config.yaml
num_attention_heads: 5
num_key_value_heads: 1
head_dim: 64
intermediate_size: 1216
norm_place: "pre"
norm_eps: 1e-06
bias: "none"
init: "uniform"
init_std_o: 0.00382
init_std_down: 0.00196
optimizer: "adamw"
decay_shape: "linear"
batch_tokens: [65536, 131072, 262144]
max_steps: 4675
MLP neurons of a small language model. Each row is named by its layer, matrix (gate and up: input weights) and neuron, and shows model dimensions 165-292. Each number is 128 + 24 x the weight over its row's rms, rounded and kept within 0 to 255. Numbers have three digits each. A neuron's up and down rows have the sign that makes its largest values positive.
A block is one neuron, or neurons of one layer that tend to fire together. After each block is what it responds to, as a language model described it from the Wikipedia text at the highest values.

L7.gate186:127146146115113118122095143167152183168154166139097151126087126128154120160150109134116122147091170135155132125107115108105147154086146145126119139130152153110112136105093126121106116107123149128134128107145089150101164159153101140138101141097142154111158094116104122104128163116122102141185143169104128088142119158128139102127114117157113124090122102187152107119138136136146090095128
L7.up186:118141158140144129130106097100156117127127110196072170124131140146139117121129181096089114120104143123171157140134113085141143139157099096124121144112166141138135111162126114138110108140132127147116129178129103166119115177136116119117122136126109115091079111135093125090128109109104145144135120161105106089128128127098135166124124136116122194112094108143144128101178133057075078149138
L7.gate407:117134142137174122142129116159139163143134135145128154108134112121152137109115122139110158161137113146150124130101101127103133141130141146111156108154118136078124130142168158104165138103129147083121141167079122188125150125192113136136136123163145104124107111192095138152164131116104157132149115115112091129145121155163151095118154112170199110137105142140103080132122130088117120095143
L7.up407:119163151154193084173093137112149126134163158130134086112120101155114136149157143079120130154139151091101149185126128107136076151126138146151138154142119118121173121169132110156133141135138110138167160159113147157155167099126119126140107115128119148129171160127108138134125121139123134147136131096096108112139095162129142119135098122119141115107147189138139166131133106076140159116124
L7.gate485:151099141103082127120146135129143152118151128064135138159097179127098142116081160178119114117113130172118108165104141083117099141108094140123175137130127126131072137105091119102115151159123119123160126133128134131123145107123132172127089160116137107141118131124113099110147139141153100126128145105150139095139128133103126145117144154137096094150094121104122162139102161098123139107153
L7.up485:103122109121092109130139120163164136118146099080128108124154104101153143163119134136102153158130184114157129096147124073145104118111115128141105124094158120124153064127113084129108147155198158170151137120139116121143167092156087120152159148102110135128142187077138174112151155090149186087116111118116134139154136102108147145085104135132148143103157140146143140124119145146129155137091
L7.gate611:147144121132155148136127131104135131192115105124142098117155087130153108116159142115126132161081157089166126136157135114136111122175137158143132082106089131088088111158125126135112190127094157134106095126137102153145110137150041141170129113095146109072134147109127175155158141150122122163166102151118148136133120118115151115118083120155125059122107100107106098158150136095126115101174
L7.up611:165167119095176074128138112119161138131150155114085142159130137136163120083147146123132147130082143090115176128069116166181150125121168124127137164128112117119134100145119160090161149131124133132101095180154141119147152184113106123147112155137116132113143143166106157167128138148169136119085106110099136117119132140112124118106158129109146140145166109094131147094161134097114139125074
L7.gate616:148134131105083128154138160111120146179065137150102091198119135156147173080106090136092118129080127098105128152134095106113087140144132142071072146112149136108122107132193123141130097104097168155086145073107135161153115095115117118154142134174156122119129122131141136153139122161150120112106132108119128170154119124121150096132150101132168134139098145122138122146089090125130104168106
L7.up616:120159161120133104152123133092109177133114101118089106127166150115116138107142114149163144118147149136158162091112095165154127185156131160151133135118098140106155142142144143150167135099133135106149149086098121088150119102132111138167105138099167133108143158115128139084127156118111129141090057121126095084164146106123129161122097144107119104168120117122130116141104116120105109162112
L7.gate673:127123118132084136162111127088132055160145149120097148099114132145133153086170151092084165113096142141117154138134151141112095158126093115163150121160175165112177131135158130109142131157120079144120097108136132158159118144139113138127103109120156103146133176101105117133130148095119038150099165126142160177118096128147155102146114141115105146148162141092125119150109115106107116135126
L7.up673:134140122147160117092120125149129142137100163180133138120140096151117121086103112123066130067101138151109167121141101175109124125075148113128099152127179164053120136147125121097136094129139110144125121120096119141175114131137142148151159109164141156114132149118114139121132130121152133089177164115109122134103149151111146091147108113129085129139140117105120135134138112120107113140136
L7.gate882:111113120119112117131100124156110139131102121104099111119140120179126133129107115132124127111096125114103104135077128143122081132120098129124202140123158118053145124131132188084131136159173123162148087143100123172183146141163110146168115098099099118124153130130113169151148173118148107137122140114144117109185123125090157128116092136099135144099132131142116122169142087103102119126161
L7.up882:146084139183079139157115125138124140118117120151169136141105083082183114111104100125055162112128127123124111126101145145128095135143141163148086108078102128099083136106133139144123085125134181167137126084129105158146107107133118109110151166103119167151144114126096147116146095162109131138147129148131126134144160093141126130121143177151120151105132152128104132157097103129122116150124
L7.gate957:126111137103157113118144090132131151133106157117122171176105124114096159122149122112148115076118110105102123122091118139154088084169139105115101136118125096089108164143120136139145138090159142144150101117117140130116156124097117156168103131163131134157142130136088174102123173140145103131131143134161117124145106110084134158108124109121096136149134081174123141154113147121150116140151
L7.up957:168127166149127145119095138114125149196081164098139124129116077130098115114102098095114158111106152100118132076088121129154087119135137168152104115123133108180099125120109132149158122103163128159104150130093117122127084146125090142106137133115123124090148158129075095120105141130132107137096158101133113164088138158127125107141104161157101117163185162111134161127070126163119127076126
Naming and origin words

L5.gate1200:113096161145159126122146108165123117114141166111133121102116127057159101130080108123123119096106129169137115134128134109153091130110155148119126135120083137179118157119111146162137112158095136121172074126107133136124156122184089153110123142127125129104139135132080112126147139126118144110099114114091135146115127140101141175098105128093117110170138142078132141145150123081145158110114
L5.up1200:107136134142136142114150136168168128112138087088133116126121128104156157161132112127112130125143148173112155143127161092142083112112097083187090144151123081132103134144158149144100170159125136134133084069094136113153151107099139157172125122143156147174149126126154111115129143102104129165108135103142101142127122147086138136154110140111159124138136145146132146104128177135142127115107
Mid-span predictable continuations

L7.gate15:149123136152057074153103092133146082113141129139125126121156130106145151111133135114155097156132127127161087119129142128104098091148151119192130124137124131127159205107128142163186106113146121157138132111187121126118126140109124195098139109169125113148105089136121109120116122081104155134183115154163122116152123100131135123131149170143143122113113098156111108097147112137121131131123
L7.up15:142162130108131134098127177149115134166101172163129120129113140113139142164144101138133089128157138128129126078171143131158141085155111114146080103138114128162149132121118136170129177130127118139128161132148133116180128103135120084138121125106123138090146053120169143096101147131049118149114138107174146132066148133092135139108141065101110111090147144118136114102101134129128108211127
L7.gate105:148124148133106145165118090096135138101162141110058119144148134089190147111161165107111120138130130123094134153053117089152119120131130133153165118115138161090153134126135188151118143121156137153160096130113149138123101128141135153187119149085156147130122111137111154120133162078136112159150110087174158153141119129144138115100144130109135156113127122153143142120147111132185142125124
L7.up105:116151155132088065102124147109116110092120098089115157130128140185142128148125136144112100165135080113127166094142151120161130141105132155142131131123125124138121145173091112127117155116123155079119130134167135103152142141146136190105089109099086131094149208144163110129148124141090116079150138126120157128107116142105128115115132129122108113125112153146158103137096103142110172099094
L7.gate134:141150154125093130155146144171133102148116109147148127117125147118141111153136191138104146122110116160173152159126142127151133130160121148143138130120122083131174101142172159114127172146112129153117140076157099159134097094142115121139114164124159132138126111123136135127094131124158116118124174110120161085148093127076158153123138118116091132094098169109158145106156135122102141175116
L7.up134:116130106134160162144088096110102141127119069148102119088134118119138125167139159118120080116150110155127138158172125083106136084138132132140132124078121150144107167105160153108097123138131144161131139162120096146130128132100151115133146120186128140167107132116103117097111099062135129186129097134156154143116131067118136112132146179130112141124153156133135175147143119137153119116123
L7.gate302:128091143157168081136163122128068134136159114096122154133103132115119140140095098156169103141151143134116140138164115142119115138121163089157123129130149148088125155071161147130055120111109136168166112142142122150110152135144154117155132150126102131111169145091108142074113107099133111112118141116113085174128121166163145113139153128118141144119101152159108139142132099113119120083140
L7.up302:113159112097142122119111136156065114108140094162123125137125123081146159107146128163119166083142147139132120143115126145125143125114098095156118149130134100137096143119116112090098157109129168135136148081065135132111095124141157088123090105131117131092121119121181101095138111128136124108136126117160094168120127113173137124147149159189100141129147127148105154131145109080126165118146
L7.gate729:121113140137114126107166141166130124147131137123138103115155094194168177136122134121183124125120154087087118151111107146101130131105132101113107082117080098137124118142141140116130154145119080166167158109127104155183085131126097151153153089154138126104120109114107138152081100134118091131123112092152111130116137130127158117068115107116121178148115124104142118110105122132096119114112
L7.up729:153145114136140134140161153152115120156130112140123120180121107137128149138159166112118097166094152122128093154140117147155123135098061140154098131161152118091177139103122142107134117166138143146094153154129124101106123101098108145108140120118128122151126147143111105135095085085143156131124097118094149132127133140096140100090184099118102146125115173165124058107106134111134136166167
L7.gate928:149136081163128129118124170168143146110163110166132111128142076078157144143128102122112115135122130125152136141148162150143125137126112147154124097094114117120137136063102130112167178134107143151129128122125136144122127077129114113131116162140152170113124139104132142150099127140146132120091079150127187114129091126093155124153137141127112121157130123137123120136143136117118159148114
L7.up928:156087120103171137163105167114115121097133110131109131095144131141149166122136140161108140064137144125119166117135120140148094099143181136126118131074099073141132100129161141120110137102106137087093120078099158122096140156116142127141145181071135152100132149150119177117145087141139135154124110143173104133142150121129112148107106117135119110105117151117148155107151105106139127124177
L7.gate938:147164093090129137139135146133087127140117139111119112096129097182173118121136120166096101080118146152108110149100116138083122102136131121155137189066103105100119140138160158127099143141140108106103135107112130127143162116152153126147107120143167086084130154102133190137166104147150119104118127171137121100181126126141138110106172125094106137176088122122091173177153119142120194061145
L7.up938:098133119140128095130111110080163140136148106138084136089163114115144147145121134072127116123153122133154073133157104158139142090136128129153142127138091080125118138117104133152123125138122120138117120138108143101151135135132134088106075117137150127114158116121121080129072086113118135115161131144147131110155107113104112076128128131111094140144112141132062126149087095090089138123164
L7.gate985:112126167150094116167151150120088095122144176108142169158113147115139159156130143138174150112154127129096126169146167107126103142137110102172124080117148143129144155138121143163113153109157101147114140104112139148099103140110115126152103093127139122102123122110109122112111115142119180125148148124130115112107078096134145121119112135135140154103176175123114140107125075091137146112165
L7.up985:110135129131108149147145140065184104135134088173129098153167130097133145137155112140179154183104197111157111092151112127162133125130111105098099107184111083158167139101118120127110126180120148135075124093115136162113113158120125141156126109102122130124081129168138147099163159142189089130149159109162129158150122151128134136103146142110143095134115133118100137103157101152129073136100
Mid-word name fragments

L7.gate63:132176168154092136121138128121073135181142105117137143105108145120147136117146141123103145111129124141095112137125142131094132139146154133123130076087113143162140143126155106127130116153110136104133145140136115086116149138140143108121086153102145133095120135099125121110114084091156087147079125182165140140171134107111158151107182151098100177129158144120126159132154119181111149111137
L7.up63:150112128141130132164116146080119115148069095153106137130125130137121128136180141137144117123132130154116127124155105151175104141111163145139118154139144152110121151175114099121124104124116112124125137104177124115136110136170105171157107127130188105135112148141170164094115154153127114096117141097097099105121105127125113120141140098147113105143173136099124135135152121107096113112129
L7.gate93:098147143132132121163142157118090125105129153128154126145150115157102109129153108178124107130139146168140189108107124160142149139127108105137133125135119153133154146149128130172110141126112115098136102137119104055119137116138148137129085100133116108134107157154114121102180121125147127124145108194137131117125123119138155117204100104097134115125102120111155127100147098127104151111099
L7.up93:083197162111129116089116136118125111177107164128130137117105147148101130147122060093088078111109155096117129160142122138147115096114168136132108116082096128151110137098139068192125144099105160106096108155152137114161169083134124138125081085144114125096178156150133162137112168144126123129147104131080112119118118136098127161144112114107164089122127119157099091132160103071100167150094
L7.gate277:160122132159100114148100150120132112146166144132120144098084089108103163122131107127142125141137134062082159128099130134107081147154130145120124112130154143115088147108143149129131141109104167095094100117115136134138129143135144161123081109128122132082098135130081161079154119148127114101142130114110144173094116112153137129107106112079118107136117103107147093115137116141144151092149
L7.up277:141118165156144146147157144154118149112113123161091125187101086136127090120080126131116110103131197160114120156141117079173102090143125133129122111093145131113116124099102115115152118135129125150142119125143120128096124123155098143129152144116168133120144180130124122119156122147177099100116139141098091152096125091121134171087162108083139136174137114088144141131160133103164127106126
L7.gate446:105105133147113153138086193128102109125149100145120131139093120094133124110171108127111117130144154136101123153090142167158138180137126167119131105120132149110144108107140109139083130147128151131089099143169080148138141135131089178141104137170110129107116171118121137135135135133142128104075156139113170184140112142134159159115141087135159127153136134113143091160155103110158117121147
L7.up446:134148088152149148135118126143103153147122138112123148150118114129163099164101214092140119153160134124114139119114111111146084119146129153128129113136144111132117115115137082112164124126155124102090104132184126108133146138141109160136088101144128107119111162148120140100157097112164133103153176105127147136138115130131133148073138144126091093153147122125133133150179126090166166130166
L7.gate598:142134105154152123117123120122095144163147116157135123138150094143169176131124121158139123117118152111124114143148153121147101169149106131173153163133156121108108137109149122154168094107104139139108121160096107143134149161183119108140071112159159111130160153113170194094130093126143113126127120183108102116121123108140149171120168123116134153129113142126128112133114097118141152148160
L7.up598:097113143145133117125096143137095144143107161127135073103127107132133142111157129140116103149095111124112137135139094162080132163106118137093154159189133108086104106147066146158138121155117115126152138131129105070108095152121130125148127207148142148116119112124129144141144104136136109131140129116125163098145125103124116123131127102130105100145143129088101129115134147153111108092107
L7.gate637:096133151120139089119076098144141133133157127105122140139132159114124173143147164124121137099157128122078140133114093114179124128148119103167136163094112120106086115154130147085104119088114179102134100105139141121157189119139108132145110115105168124088128144164101149092120129199139098110093149116115149132128134105094145152129134117108130138132079110114121164175165105134107158100129
L7.up637:173111076102130197120148122159148133178117077095120122105158159132095166119090131105136112131133130164126092144169112118140117121122160101111125075119162126130120127111129120112151082121113112130135108091149122109103136139147139121180164106146147074105121153192174099107121136137176089102111136133136139133128113112106142107061169130110127100126181085160153106175211074122128113128137
L7.gate931:121155106127183128120075129154104107103112130136141134117103094136160119121152128110137157116115133143153111075144137189095107131157130153148139110117120168122129117155132103102129126132134100157131123101135089157102190124145100148164094127175114142102110123147154135114132142151153087110157155081139128129122115154122159106113192089118160125124127157142111133127155117104120142098150
L7.up931:127156122123093148134123126106121114109092152160154130143096138102113102164140124120126129088137135127110126141142138096118139151161130083164155127122119085148132108119124103153129130103155129124136135098148145147167126120071124086145154114133106100128165112115134099075117104209127117108073130140163126150105128143129130119129118121149110156161129151139148134170147109160168135132127
L7.gate943:135097107119060142142138112132094078117130143137163158085127138120098128151090132129139151167094118145094114173128136125107067102121164131135145107100159141155109141139127124128136113148134130135154144108152113058144122156117105139143100124168125139112151134115098172098130196112192115086159130131141150096124125145104149154104109143118160129129109170122153141188122144117080147134154
L7.up943:139098133137123120115218145112154127172145133126088148101138109141110127080131098145164180138171151099136128147107154140133104103169135118146118172145135082120129088111136107117129115136099136112147125140132133096120136156138128140157125114162191125127108134163092112113184119079109105122134159148139166131152132146090127164105095131117095130142103126148125106146111137123142118131121
Clause-opening subordinators

L10.gate220:163158164117123105118127161090126147134147133091125135110158122110147158113097122100173085126096171085128111092143150165134149124103182161146122119138129130065111163088165118133136139148145141132099136149176116130101122149140159107131105125162142124095125120148141091153134161140130090105095118115128115110129107142103152177114131128134166128131114115105106132121106118092104127131069
L10.up220:151116100101099142086161112143155111118143131114126103118111088154085113062101145151132124138132125132126133104140115125098140116086101138154130178101119131160151112128083143145090129145151105113140102096148084138135122146171136167109148105102117134143095116103149132137099171094125103107109155146112134161118143133164127151160131134118135117128109137138158130150155156140146127137119
L10.gate346:094160128150123103149131124112131103171094148122156123145129128097150092145118124141064126154098135141101110151108170137130110107122110157170145106125139147145134127124086136167144097165131140134118113133142099117139124108154153121062140167184126129162108100181134130142118166127115127115107127116123128121132152140087148130123195123156163114173114162116108133156123124135116150133092
L10.up346:143136115145108151116152120089133133156130172166114128087126116194169144121140114158164145166114140107169135130152127100143151117146137146124098108129111131159109142099102098120161120138118103116122121129110121169084136109158125042138102121144152190107143147093151103136106118146115119117136120171126096092129155114129109137131138120147168129114128147137110126099113111131088144179097
L10.gate440:132126150095082134133151136132123153176167139097154169131167111147145141108141114129096146149105161075139153143059156110112151130165153181117126057138127133118129114135116131123115122101099116102118125100190122094110152134111124125107109133118073086127135124133120112154156116135137102126190119141148134140167135115164152133116154100128123106099151165127114085131113149166144116110089
L10.up440:127181139105101142110101157100104167106143135127134166089157120130114105130107119140127102146104147151156116156125108125143139115162103164141149101067149146124096143119150119140126144116138131127134127110135118117111144134170176132120094143134113105133110157134132113127163148127103115106126129120150134138141125147131138153138178059046094104176097131131128095168149128095135156105108
L10.gate585:092095115105141130159158127167154145159130155070122177125146136099107104098086072139111094135137132085101142138105145127111147111114145123150140077111134097143130138128094109141128106101133164161146110099149138120126111106120090123151122154147146137116133158142088117109125133146125138123130132096158136149113129122121141104144149117109128098131092158118179104117175111104128085172083
L10.up585:116136135090145101091133067128105114140099149118112131165114100104144125117099082127147135131170132128107099158161140129136118127136124134149122128087135126146114148132095103122163089097152148154168097141115132146162110100086111165177134129149129114168153133148115101093131102148146115109149085149118130152085126108124118104139199140110148088169109105123114103146154157121151118116108
L10.gate993:102137134163132113151119115110121096126107186113074125155146133127098084115151147120107106112120106176113182138124158146110122122143158118156144136129130123135152149116145134136135114117144135126112138169128088118100097131158136104123102121155141140135149138124158148092122156159161115111128137144120133134159152150146135136139149099086108121105101133107115114144134130115116068131131
L10.up993:109137113177139138123130074111130127156132095078109132140131150089134139175091116145148123134151106140078151130151106121111103116125143106109139121164085151148152134137161142113149100142162148134144117132145150113114144159145132102130109120123137126153100118147146101119109111145140135102099109095141102136135138168189136162113127113082127154118111173137153081170115090105131102126160
L10.gate1071:085142143119135127171090147115107115130158143162117164146120109108167125154159139101137107106083157120145139110102118092126169123179126121151098128107141123127145107114123095106124153153151118145083132120128132112095150154158135121144130143146114128080125182105111141120130112150134078099118167168106111128141118109110163143097130104069127167069104102157110123154149131085121141154118
L10.up1071:104110169145148164150115122142132062139116178081105114121157126114134114127088116127133123165114128141121133148099149082128125118153138147170145161126162155164144114113108131104131093115167141169151103138131127159085153143123109126188112108154105094100132113142141112121127126132109112146093121133122126161168119167175141107138147093111124134149142123139150154183155149130120162106103
L10.gate1072:143170154122155158159094160083120162163064147099132124129126138139113148109129107137154124135097122129138096153118128122096110182178098141122139155141128122120097099126136098147119131101175140079106102095124120070087099174164119111117109147129147132130126169077132128107166150123163090088144106107098107123115117157135156083136117096147143134155101156071190148166124134152112108140130
L10.up1072:134121120103142125094110144106156123123127084081120088108141116135095147133117116150115160140153123112163114123137193123149112129145164129112090152144149119108125124124119123126205116135108110139106115123105140142072110105094132147145117128087096069144122151136101158120110105139131139136161122115094150112135120154129137119114139159152165024140137147127089109158121121147149117149071
L10.gate1204:063115152115111091142110140124111120134100162111101149119151135160135103114130089118082101131093154150137130131116140107104144138111083152154107116096135112158138150141160113145083147126123139136076112094158138117085129109167101102147149110121152127076150179116120159071105140129157116127134138110124133154138124083125158086157122097106126100106082155100129107100125110144144141099100
L10.up1204:134148139088089112164138114138116127129135092107121172155139101090145126148116136146132121127135155140117120156125146128114125115148134142132135136135141137135108144107108111137089108116135125112108063133164160132144151127138096152148106081166146097137072151141112125105098087088145113079163142128138150148158124114106128116154112095110136078124138120128113153126172116102146146100127
Clause-introducing conjunctions

L5.gate28:090133162102115057135129090143131092147161172112170110121149181116167137120159160137159138142132131090095124112113134124130095177113140149122152118153173120146173124105148108102132150118142111128172118151112144112133121146151145143155127091116144088096118158111135136117119111144162188105136153074106140132139108091124141151105130101093129136103103163124164130108172115098110115133158
L5.up28:148109160147086133151109138194098130105108129117102156097091176116129124101111160147139119143100087106150183105090117102075121114142127158155126162126094152131142152184142154159148120127161136132100150084132123110154155142119123130117096145125172135137133154140144158123083129108148128143130132123117126104117153162109108105112104125186148168167128119124125147125115100150138141121085
Mid-name pieces before final "a"

L10.gate79:137097166143124146124143141140128176169135152099095152155120063144124173152115105120183143155124100110108123177139103127084122150110117169124152148149151148082112115118110090116111096090110179101160121112098145154124129118122122149133098134125150147120106172116112120140125156136118118099087129166101158138104104142127137122102158175126074102183137141056144121108122146145122118099145
L10.up79:083170175121176113124116125108152100122148139158141086144100162119124119163131102144116123122123158091154183165083132131116124144159111130113147133177131114167138163127170132160120117148108149119132136151103148113120110126115147132133142067130128145194142155152143127105134171113097097130139153152160137084115134137142119116150158113137130106136174129127092096107142113123154085142108
L10.gate316:132105125167138095151150115096120160110153157126093149138135146081162167170138133118120103165155112159116184121128133172126116159137141107126154129146145136131119094125166171135131128130106152144132131142160101132132101142165128178150065136104143138094156167103098112144130149147125137132147107123097133121149111106141158163169121128129153164103141131104148130131142083131089113124115
L10.up316:129163132108169113172116105142158134130155168124083142114137129157152150118145121147110099096106137147104149162105101131161153124176127120129119133169123146117127102080178104144128134102102128130134146175156120081131140142138152115155127135139159141128127116107141093110136157096196127111134167102115133089079122125112137146116100095154151108104114121113117148122173133128108111123147
L10.gate377:138065127153133117154138124166137110164124116171192098163129148107196129143101117086116092120109172123121140140130123121131142103131141101138171139125108121163115145120110116131129166114122106152133081175117060127112125173181107141120138151148147158109141143148108135143074123172135121096082135127127132100110109154115167143139115172127126146120160168154171132143125141109111121083141
L10.up377:124123116162109166089152119116093165128131131114123158111128114107153095158141153084120120152172162086143115140146130168128110148113153104109136138165128085087150142078129119106106141105132138127155140119133121117175125119108113109129138150126110123092130102091132109099120151118145129173158150125127161120096135161122125103149119122141127097106147106138125156119107107117089117119061
L10.gate469:137127141175104121125103098109115118153122126134124104166121125121090119155094097134159137140150103138130183136122142127115162103160120174145149183120153140109114136133113134127125158104110135113167111107081150137141144143129148122105186136128154113107135099102131163109123172156130131113099145155114151088148089100147147097120126139082133144147072130128165128142156119095076113153118
L10.up469:070113113085126154164078090118166108128152151113111069101149116116170073121139104150164151127143144152152136181115147111157136097109133148124096121103100109121139105143113124165064141097101155137089160144104151163119101113132121124174143139144137120111124110131110106152115168099105133127108135136141186121121118173089141111117087117146118074158107112117133062127119118127165105145156
L10.gate494:136131111123130117173109154114165144127152158116092176066074166112150132110142148158142100111173127135159167090113137124128150145153123127144175113155141151089155130082133110104131165178142086132185130144099120113134096128150151181103101128142119148107097179080106117114113130121145123079129103088117125097125119113121139137138092092131129154133124113041142166140139120124130113086153
L10.up494:119099098118134154085127161145179173119122149102103134090110121102109107185152140121134121148190121141122135138160159107100095143090092117095121115140129151086124118139148139132142105141161163139127127119123138116126144150106139149186146090146138147155157150123131131148126152127114084136147161098117122110090123136115122138097101073133136123130160118139098113109111086114162109091108
L10.gate608:114107125114130097132145163151123165148142116071145135114133122065131096055097112179130097150109127088152142166143145160103130092129146107158130133157123133115126169118172134101074112113136123114155122157068128115156137111135148122117146160122139117082121117097093127094128118105092132097122123147167166135130101154065128126120140133131161133134115135139159120133094110168112161146161
L10.up608:142138106111141129141127133108160117135188159099148139162127105122138158120125145158128149111126177143161184141113165169151132098079126091146117140122152104092143116116129132096128118128146163126113157163130114126132135124100161086077095134122176150118131139144135142100110123107141123089165111154113152114176129117094125116169128157129151146144103153106189087108112101133109148148130
L10.gate731:124099136130133144114137137101109174138134154110121168115103150097106133113123135105147115137071119150132220192081108138126107188169127158174164137158175164063110161153102162169168142135115164131151129105086115122133122147128125135073125093123155116120093172132121112079121164123112079109103123140098140112124092119121170125122127122124104121104096093132147147099138141162115116106170
L10.up731:111061217140120100144149089146144130157138166062155111125146113105129112113115123140140108088085136130148129109064109189133116146142110104113151151161180136096121149150148104146175110125098156098103096120109131145162159137135143131122141161145091123108112141118112151096125125143112134179111144121157140127130121122123124104123151151151119161146120159106121147108093155129142078111159
L10.gate1213:153149152155115123164159091132157148158141137113106139111146075126128152089120072112125119118119120108151158129100105115116136099139076123133158128096149104148152130107129108124096084106112148120147137103106140142208135108134147112145129141157117144147158143173112166155102139130116083133146150142138121079099102146150156095176149193154120128124129091123121133147103120163135128129124
L10.up1213:134126161138137114138111079130114125155138107132091133118133114093093120119143120111146122134175113179129145174118093162073191119174103078183100099122095151130127109102098100145109102137152176102146079123133123132154129129145116125125120143142170137128128135168139131116134111110149064128108165079104114101118137147121115127179141101172135086117100138118173107147150139102119133113123
Mid-word "m" fragments

L5.gate504:080136144093125138146133173149134147123135129101146147126125148110159143124110089122153091138103130092123099149117116126138142117130086156100123160130125120094142115127153113156071101099103117111122147101132117144121166158156134116128115120136188090125144104177130127155143119122128100110151129142119093165124113136093149094121172052090142122129074126126105134119119100123111143147139
L5.up504:108110134163079124130112143123116178125129082084134116091130091161072147136147050114093116102110171117134111146136144116162121144101128113145115113078157158160116157127145129148171107094146171118077119130160119119150113087108114145170115085179131123123116121140146141109113127193127092086141127143131152118146140173098129126161148161136173142130121130181099121187122158120108088141109
Word-completing pieces, concessives

L10.gate183:155105098097114113142133155149132138107135167099111157131123135113133106102124172134116079155169084147140140194116146103120148099177156140115117136195124153129080132108127107100143097147111161141158116171130131106110153133136113152110104121143110089156179111101108154094090137119105110136118129140114127143154126175113113165134134080130128113136084104135153142159173132119102110136168
L10.up183:148169113070127142085151146129148120071117134118126143110155149139120138101066135144143107100136084136109117133130079100115153101081117074143118167119119176119116133156119120114157123142073168162168095146103150133149143125099160155134135164143134108143156138140082165131088143134106127142119123129105140096117147190137100153155129105136098118118117066167119181137175160115126138133120
L10.gate285:059120144123127128141127129148106127109107131140091205144127138115153117120120170112102176164150078131086150117158133086157118109130113112173124141139140121132149115173154107178104087133136170148163130120127132126117126122138086125099140128164136103119143147167130143152141118118169090144132081108092160136127111120098159161139165099118135141159107133110146139176108113147154119115110
L10.up285:063098113119155114090137136109126119082142124113088157128122125120142102098179141117080131101144148129138070115124131117120135136096134154138125125132087105129173157144155156125137123132119143121084153130107136103146107120100086172131095069125092110088126119189115140155121165101149153127162110129112164125126144167139140155132091107112137133161131121107136115151130115163144123117130
L10.gate353:118091152093136098168155111140084124165069139150151146086077144152102127098137096114068111149115076107094166167106150121142148130147152123162138131140170100117145121144155157113151129125131129132110136107149120145134121124129144127162140121113153112121131149159110137090119103139155079144119112062152142123151119102126139092139114095130152138130125176133160127127125123120154105159140
L10.up353:101151099115129117131112119144141134135093124124099146119151136102095102154124135102158111123093107169101137136131143102086119096147100112120169096148111106144108120137131118095111125133161141130145188157150121091143099115139122136146128146158107106142132137147097149137149124092123107137121111117151149122156102149123142154114103117141136128145124089099106147148124084166139134140118
L10.gate533:103167131120158070140140112138104153137073128096105131133105121103115146111116098142096132103139102110095162145129136119121141119179138150148119166115145110123088164117090153141134124161056139102112104161106086123120108093149124137140121140148167163131141142134122115135121106124152104118143126108113121096138127166074146145116133051164148127182119133127135119167153143133112113142103
L10.up533:191110148132133103157149097124109149157118141146060156097082120135166143158115067110120125100101127122143128124110147156048155085143121121160137126122139173103106173126133129115119131139120130141084141163115139146146179111089151074148082102122136160108117122128101104118089121144112096122114116111135126096142104152154134105115143154139114173140093104124111105151140113073084110101136
L10.gate592:110139121104107113117134148117116115102131119108135181087146110135079143136118110129123103116140120166112114148092154126128172159121106146160111152126130143094088170138074134112110096138104123129122137130178108123127111111104132118105079155085144132106147145161079144082120103135138096132162154120145139093131117139131143103142091096132131112139093078112091147132140099157145155100127
L10.up592:122102114111182168125111129172120131114150128119118141104132134133100102094150110157132117128111159128160157147132119108121133064093141194094119092153132133118127142098141130086080144147089091119121147136125114125186095158109107118107148105126125153110116185059140136095138129127148162130131122103136159142107106124109139126093106086098147143151168125132113135157096148103092104035139
L10.gate617:101118159107136133148149156124120174082126099142115128098110161130101138088176112088100111140115084123114178113090112109072146143104118133206113126157151114110117089124161161154148189140121166097165158129145134116123086197145119112114123111110126122134145195158117146135098142098088082123127097087096173097130099125157152091142113121108142133121152124085120141149169124129104088099122
L10.up617:110161148109103101157162176161112132106096132114102148112090101154096139133118135115146129138136143165151129157070133081085114180093119111109100137149146114124087139135142157117142101124132108083144121110130113147142156112132129119152175118095105109125149136123109148129154088136092136101148143141113121095113106136110145156147186152122158108117128095165155111078128143092121128163121
L10.gate678:133133127132127137143122128130102130144119122151099115142126125131118145124130079119096156139125119126092157145103165166167141118161111140162129126146122132116124113116109146085139118143093190133130107149130132094167125096132119139122097111117115133146143119133114106118173152129108105133162120075086131103149090127136145093137099162124147150148084146096152158163154111168075103135111
L10.up678:113151120118147070150129122145120159132128156121098129110129167108111149134120103127156160095135160123099138132097116131169112099144192137132154089123119105120098099155136094115125106134121119158067146091101135137165127119140125196143131077158118158118149129121093109131120135162100106075164140116093158097118103143152141123131095122123156111150130126122139155158162124156136142140116
L10.gate748:131152115116108129133139141149136131169128151075098147117140113093109126085120095150111110127095137120110122134113120117109169114156132168151139113146104099126113152134110128151131114113141147125094121100148120063136136144115117138087125129106154094104079123158075154113115156121109115130120082136122156134124131147119157114128122134167148109120127127112121129132122093127154178144097
L10.up748:091140119131122141142134122143123077089166109148107121137096177152119130097128161089130160183105123190149167132131110108174152132159100155187129098112083120135116165092142127129142086141131163160129093137106099136098115115123131150116147153165119128131129131129162090146157165149130112141115118117104116146100140158087135157185122121123141119078164145146108110150166134091109147134143
Place-name word pieces